Weights of a small transformer language model.
Size: width 256, vocabulary 1024.
Architecture: RMSNorm before each block, rotary positions, no biases in attention or MLP.
MLP neurons of a small language model. Each row is named by its layer, matrix (gate and up: input weights) and neuron, and shows model dimensions 48-239. Each number is 500 + 50 x the weight over its row's rms, rounded and kept within 0 to 999. Numbers have three digits each. A neuron's up and down rows have the sign that makes its largest values positive.
Before each neuron's rows, "fires after" lists the tokens most often just before its 100 highest values on Wikipedia text that the model never trained on.

fires after: "S", "s", "al", "po", "id", "G"
L4.gate594:463480497600547512478488572504493509615450508618486549438590480505431491516508524530449501495507467519540561636517505520450525496439416457521567545465507488493510407572491550566467481512495550522503586540495448449579456546485503510522521500604538550558540563553549523524576514504516513543563483510458506458589516557427495509476462499499503402521426538526506441525555499576603529442486575476513594483543478535495441500564501483551551539591542401461457441585476507543489475533503421470479519517513469613494528449485583505391473522470522392583450516478512485527531467553536541525
L4.up594:482499558567492469476549517545572517539467460463481450426449467496433496499502525543525581481564429573455532443540450546407499514538469458596493539603469508410515446461449459526494479479525530491516418451476491456641536575500468524476536439488495530542601547483571484516508505469588592454467426488492461449454489432522477521481484529407529515493472492577400538597560429483418550403484471503482551516397466495524598488491487545554490594500567514542542485451510445550425520532481475565449521585451514473602489407512546482576424491411518446472576457544543384389516437397491471464

fires after: "s", "Col", "al", "comm", "x", "the "
L3.gate610:394478559540566576521502482469407430484490510421542572475499495434527608469585573486517458395505534493568438492531604476516474573574389565555481480429492399500436520467497494469466516514436414419614497562413434472521517607479514552548451508480566516466581471609547420496474556400544505505465530468526497526513555576518438479486460516470544517522505498511502441480465505472417451497418530523571601517484514547425444525513451552494563543587492527509510482430577418404434440507456440592494470521465559520439420448457508576507524469475531556527507394489408459518515546507457519513
L3.up610:550498445508488554397441523504397480513464484424466518622501523533436531458481545463373595515510486567438563495538466463404572454550473479536486438482488498482501532573454469494524492558484477559512491477593528519495547511461429580491489443477519570554579572446590417476462573525593401522415413489514479539527503533557528501454549524501469459496463498565502534518545376549509524475458523522527507511440497504493536568532532521433507449423596435485487514510572519540401572482594458520412459563617513404494521380509557471456475457361448485518532537504457492496553349425435520549

fires after: "s", "e", "S", "d", "of", "de"
L4.gate545:580503501445423592470606586501539563586494475497497476502401450465528480581503524505498568467511467490527518490542485540450514551477542536548537462477454460464565507482520449439546420533468483525512482441449484541540549616435482511532463450487460538540517395494519547491537391431543603511435465466539510463482511475474537511405494505543425521523489517536531606466471481477472498540457509408522485499543584518451457518442543578510492545619530503443518404526500444496556501505509507449470501552388539524469563442561478470545453428628478559544483505433385517470543380502543507556
L4.up545:538506479524391498389598522502557404539514481503474519584428489530562475485463562567486520489529496492584432504573547531393519458572435474502529419502445496507632460586558473559510463507487594477519466515452443493481543570514519534435507442470628505537529474483505514538469524448597472584498550525579569416496520434592468455488515517555553522516550512515503582430494434506496578514508506507476483493538510505523516620518530496476609517561493377572583458529422474480557464522549539334440461573525489582539481459540542460533500564522483546552508536524489434498524492479509516510

fires after: "al", "f", "m", "Al", "a"
L4.gate557:412550399518447484512552478502529431493421439532552458503371503477403423546544582504461460547517443429462535549455499376515432523402441435471486548473440504468472565575496437419513397492472504459484514441540606513560509503534457454471444491547482508578554528557512435485409502536491497502467540487532572476506457520506512488483435480529445527448505492461512615487539506541484395524616443525570521571485567481540523495516457452616478606458563504507555530572415478533502455415436529541512534536520544531454489393474582499504517403521531512453444452484536476512503489485568458490
L4.up557:454492508537500476469468440530466532478551550494537465497519505507532522514407543462387459517564542604438513487487523563528488508513551566509563480499525478567454491462511538474491556495564544458474580480410464564465409537519545426431543545590470478409528541456518487482452525551509554549522546494501422570536558519543500509491473509475474475486539538485442482484497469601584608434558512476499557482500494510496474526529407440442522425486596549533521542573512539539484569509509537494462463565500551521552543489662550489445453507459553445466628576501609482421591565419396472437

fires after: "a", "al", "L", "r", "Al"
L5.gate174:491512482476592447468611551488598510503412438435477429484512502521460459463468484439566494549440402452430494522446558473441510508531447519487485441552427511559545557492520481447516531473494517497527401464512422457474468449436509481509449520499429537498587542547581482526555404522447546512436503463486469493487455503499479517507511550498436493456599507540502447522506562476494458432416537547470393480610533474591416481458467470448554584496509512550536416429554538555520455513534476523472553486461533478505523530502471527488419474615583495585630442497553578399505581544573458474
L5.up174:465443552640562472549533528490501475451451503451530510461545508485568426462455482466347427527517549444481529457495522490406624535489491595584557440437471490512452550493425494522524483504567483502468492550486550422502480455516486516448414472535541458490480524621518481498509418492552565470517481477550475440493600431472506446538436519452505492524516480404412453467501431481558450472413485516531582432505482483442572502560418599499469438511614464575430505499536501451555530433582515468537408492537572526520530507582539488570499522505512391597513568474499507528544586490492543490

fires after: "C", "v", "l", "a", "de", "O"
L3.gate459:535491482476493426472556483405433449518486398488495507539505434504493492604541415596509361477532507497420486520469492420562444484452446599643465467412425527407511524572447439456519541502488506445495478526507480526536473547494486389551582520345506519474457497562509402522460513528514515504494591539439441512514422470450497410497456521523440501463472456507542509501484601472459517581530490503423506510503556520532440471439523472443472526571476550454397503525469533530441592527543466472556433500524488521480503627559564554511447462480445394536442458497476570439463503537497532539
L3.up459:509477484555540434624554530474498502533541412357575457572437453554555500500512465584465471505506594519366435530529459578464468481451399438528542429389494560459455529529403470527484494451523463529536469557538576487458591483548535405470576500435536498459553458537475571563547540517640539551535588530526487540554481392601507469550573504468543482571478505434505442526506561503438480367523482476505440503532431456562513488476512542394489422499552572497501467531510469463490430425521464510480529511449492499431524477510470504483475493448522481500432466507490487402472641568506545499

fires after: "l", "ab", "em", "m", "r", "al"
L4.gate289:487491466538441566501498469662535471506491614551488425484458533524543434429439537551486456445505563539523477503504500503477544455521505508449495477615431490477495385428527499519465536537595464505577435455480363488462422509609553535483462600459513487529539604507487529481577500538483518479507524461513532446505525487471592453530571547658473513515543497507537417471470574504474468554472540419630532492474454530565341468514534417458394525444515491548501472533567468514456477453474536503524476525492482501607570523542438463474545478531517467488481462496467480492484515467458496450
L4.up289:548524549526470517553471519448497429489525513517505533503465551452625444534543509554548446500530510509483547542577512506443488560399548530458444482524511436507558478477524399542570538571510552430510525558468573638481531517517556551521530533543628493489449507576512471549443495495464466564483519498509437453524619596543514489463559517573490540427528439487489521524481409406483447559447530497556498482475464609563544435429506497563497537416607557538449666523446528510556363424444519508425478542455420513563521493510410452535475514500416452525552406485575470486404476459485473494

fires after: "re", "f", "e", "F", "le", "de"
L3.gate347:502453427459474512638476462479482465427466528491462532491529521446462501531493494536416411471463559592608493472412494478505509416464621486528480455425581434504581555451495547452567604579517441440571468517502546558539421521570532478536445605417499554461390450517522495512584548512501486522490465530465473452515579434542535549578527557469517445495542490534521460566566472486420525479567588476478444570475464566469492600530503567498497504440549570493544468542424514608524421438445547507485516505514527547505497515463520528555600486520394476569496507462467526468496369450556510551
L3.up347:506615493490561425499537515505488433471426481476547452576443455429551512477458460543570500380497517504424430543514416481489524459494457471548545511440534586453586482403534619601496553568490526535634479470421570535521409609569562512428438502525510479477546551477454543553536493511537448573522417502539461463513468544531462497494479426534447399520492486558478408443438590529426537446591579510523532528494503536489574514484427537520480492460465488542460547499503504494545481530545510421474432492487457446521461416556535627564441479413467509439462484540401501501532522536471416448

fires after: "S", "s", "f", "w", "pro"
L3.gate682:516447435526501534560510548528515492501527526424476483372520503506423502529463493515503468502639490404465520545466519475472487456487490440509518557529533500362458521500518532558532508457533475544420465490446491529572435512544500582521564469458399443535497506555445516473529454558469480495485507424479576376553553578524423534551546586481565539602525534552460567412564385471495501541482574460458506538549506543482589531555499532506512491490514531514592497458496532564442483471554500478591531526417530500519435432606422492564590473588505519521532490430668539550576443583441516481
L3.up682:537462446525580436594474503505437452554512467530477436438474524447485581539522519512542455516592497408508422451540520547514569455549427417493423552493509518510479417475387532498524393497563604557458476495456472495582432542640459460550497562530567533498422478612431448548595493473543466578479498450521456589522426531538572494577414493522557562536545576532483550429517526425476564576447531503428456518499530556388568515572420440405476513531466502478554449499559507536537508465450530527521539473388509564494466404509510494491497531544494470535487535520527455579575512489506529475

fires after: "o", "bu", "w", "a", "e", "u"
L5.gate642:508606554505544467480528468502525444662507553439488449518455543521485451453443485456484500539415447446519492559390447529508528414413500524531507422436543536528491502410516452447477536486525480550496558610375565500379407536510576506463541570503609502457551461474474486471538473482430547502494572415496473544541416448581533493518555513550497396504468531489552562537492527465537515553451486457514454508544435532529523479481451579475470517512561485563528477546594491556565392634485475571510504538493581535569401474562450528600417451423514491451479476458556473442546603445553526463
L5.up642:400548555436607461543569436625474533545545433501525572492548470439524533521424482549483519503453471490422412510452495597515483588544452444586581447478546486555496504463423500500552578478422446498541525430449472456579596466537395632469460421536487552397503471489582511442525549525498476472545436465578612534477441481534461528505486607539534476461523462493481526473456495486420484499517565512532550378532459549492610497508511495540476493477487467453446507454515508471568427526504573480503439473455548458491546465484541525545457470512511438529559544467456425576489509541462490505

fires after: "al", "D", "b", "a", "St", "e"
L7.gate343:512550538494474542475553560487363486504547450492556519446419596529446468433597530481480490567395525475506313509505433434520499475478507555633524425480580516484472480495536522538398538532616626451564489509403551489471450598440550487494492622527565484512551491568468523412527530561480524526487499493329460494506484466531489515410473442524482494476471556517463581500507539527483501538469575512565569501482485483567517497503581502519606504501474528455490555560506491435491428463478411497437539521512510513555567521517528491539477553497505451532544592594517487591525520526601492490
L7.up343:419566519600555467423445473618473466474585587522519591464537409509522523529491488386587536456467496472546566493494528483621486532526488520596524508537556564528480432454498451597489439447600604520554475500517500481464497515511539517493560509556522431486517554530477413470505617471466531522489447519530590480589496540436512460484474491436474637425475513527544533435579475526443469536595536620408497471526534444454609494483499425521491527500448504547438419500528462428431447523532518476395531514434534535520532457502456542506399575543538560537487451509394510518535352455526519507

fires after: "c", "m", "C", "l", "E", "Sc"
L5.gate194:549535453518553523499508461562488533481444460462518520537434568528494517501566591421433455538459487507402533490620489439478436576492535511562398619500501557511406445535547491545473518542485563633448410486449505466507501482532499468555536482458535555467480492581544480499551478493480541526468534512503452444515497583445535571450497438455474450481541409485541481480441522483509443592466485454510500474446555521483503452528453457429630424442507415540438469575441542527523466521523540451469482536550550479517484471510506562419416513617493496562549507527471605456493427486532508524
L5.up194:614523510530480549609499436425542510475508578410573508583481550544528502509428469500505472562426516435512562518490446498511484530440423525473457492512477509466536560546536483491513459471483473552569500415534511479442599503457532547522412573398503520519489471490467542539465458481623426563516553480516508471515517460590459525508575538466456415492527428425477503512518551441547469567445534496458460443450522487471513508583377429476477489553535482471615490534418486516526420474441516482581519404504442474455537511428445522462488543549546500510473438454486498529435532502484513501

fires after: "S", "M", "h", "s", "oh"
L3.gate205:486455520440524486551579560507477476536510495510494477457422492538482472510484463447567559480542518568588600404446527456522540574437525486529542615510523480501545499511515485539543534577461463495524488580425484547477508450475585416543547506467505512473494482531542528401545417537399571452364582540543581519525381443524485492483603543530491497541505560537545433443570493400494539515504511474559511550516447581551551526428480480456484478558477444410501482528500407407555427502460500470515456557445516576512478522553464549582585411573553483546469504496526508511608479465535504559
L3.up205:548535552559517501521495560532549544562525501466397482439526519583543484541515553407491587435585593486527457534576545539440496527564493514566509563448497533440529413510507541505520471481528608468452546520464472501470497551418455477461470527498512523443410454531440481558531496519480414493467573526544512473532522498596530525493464429555500438441450480542541503400501513498498481472480536487509474530451494546501496488586475524504606428542472565411478461542462497446432368390522433511517580478428417502546348448597502519534540470641543431525533398613608518507467511421504484591

fires after: "al", "el", "l", "F", "f", "L"
L3.gate499:502509510514543485467509440479509519548436450468528401551627522502410474479476525504457468559486567550486540493470528486582498471390567511550471541510493544590417440465461466473486428551512516472486491525478532508440425479607497442419450431467503488510472421537542454593577572519617582460489389457486563458458598510522583493490549487505504541563569518406464526524445442488485518505625481535553444578508555587505473514469451460517494436496556429480428534465545462579503503426538465426529496540451549437434549513559496565567439505535481450480614534493536467425485512495414547467
L3.up499:536507529509529515514496491660476521657480519552380597554471467532586523543515431498596397496580500602465500519471434571445512486492591481527498487470482464464529504535532458540493637510504482553543521482491422435422407498502462510446371538483472422518559474487517453405559500552522480517490524487539410429470497563496429523509503509581476542482518569490447504468493511592442471482478450506439508516542447390416576444523516539524498496406507449568475421431487486466469525530482500541490443473433444459434508431593522451547553482598437523421425497532463518487542455516527443503

fires after: ".", "s", "S", "al", "y", "l"
L3.gate294:499543416492572561537466539525531444596523512449456467460521491503520480468516471413517430518489482527563538532393467519526526488509511440546514445537482438549571466539472555451477447510475601454564452419462519430490454546572556503427452522402592425541496597504547582481535454498558501563446504449479375354447595555451599576545508502477470433458472494500423375430442470455498569497553579505548406513416451543454554489557412517576476581497487487544437435459585544539514599468507439433462503484452531437573406519554467500501446436485568516459476508476555492506486484526432548461
L3.up294:591483492460525494514510477427568474539445475481440391542422544471512517573455539576382519603552535521493509462458489471510499569571540577495566524488422446590420374572518512507448562554530463506466553501521546487447495598550479520432520498541501477433452520554615513456529571465504533549503585538492446527535458506579560512558554512513474530496469554460538542542419455463433573557499640456503471517521432433525512442478532568521498525506485445495530566642436530576489505461590598483548486562561493545480508502419466423567529546539477406507582577565482478506491570430399412482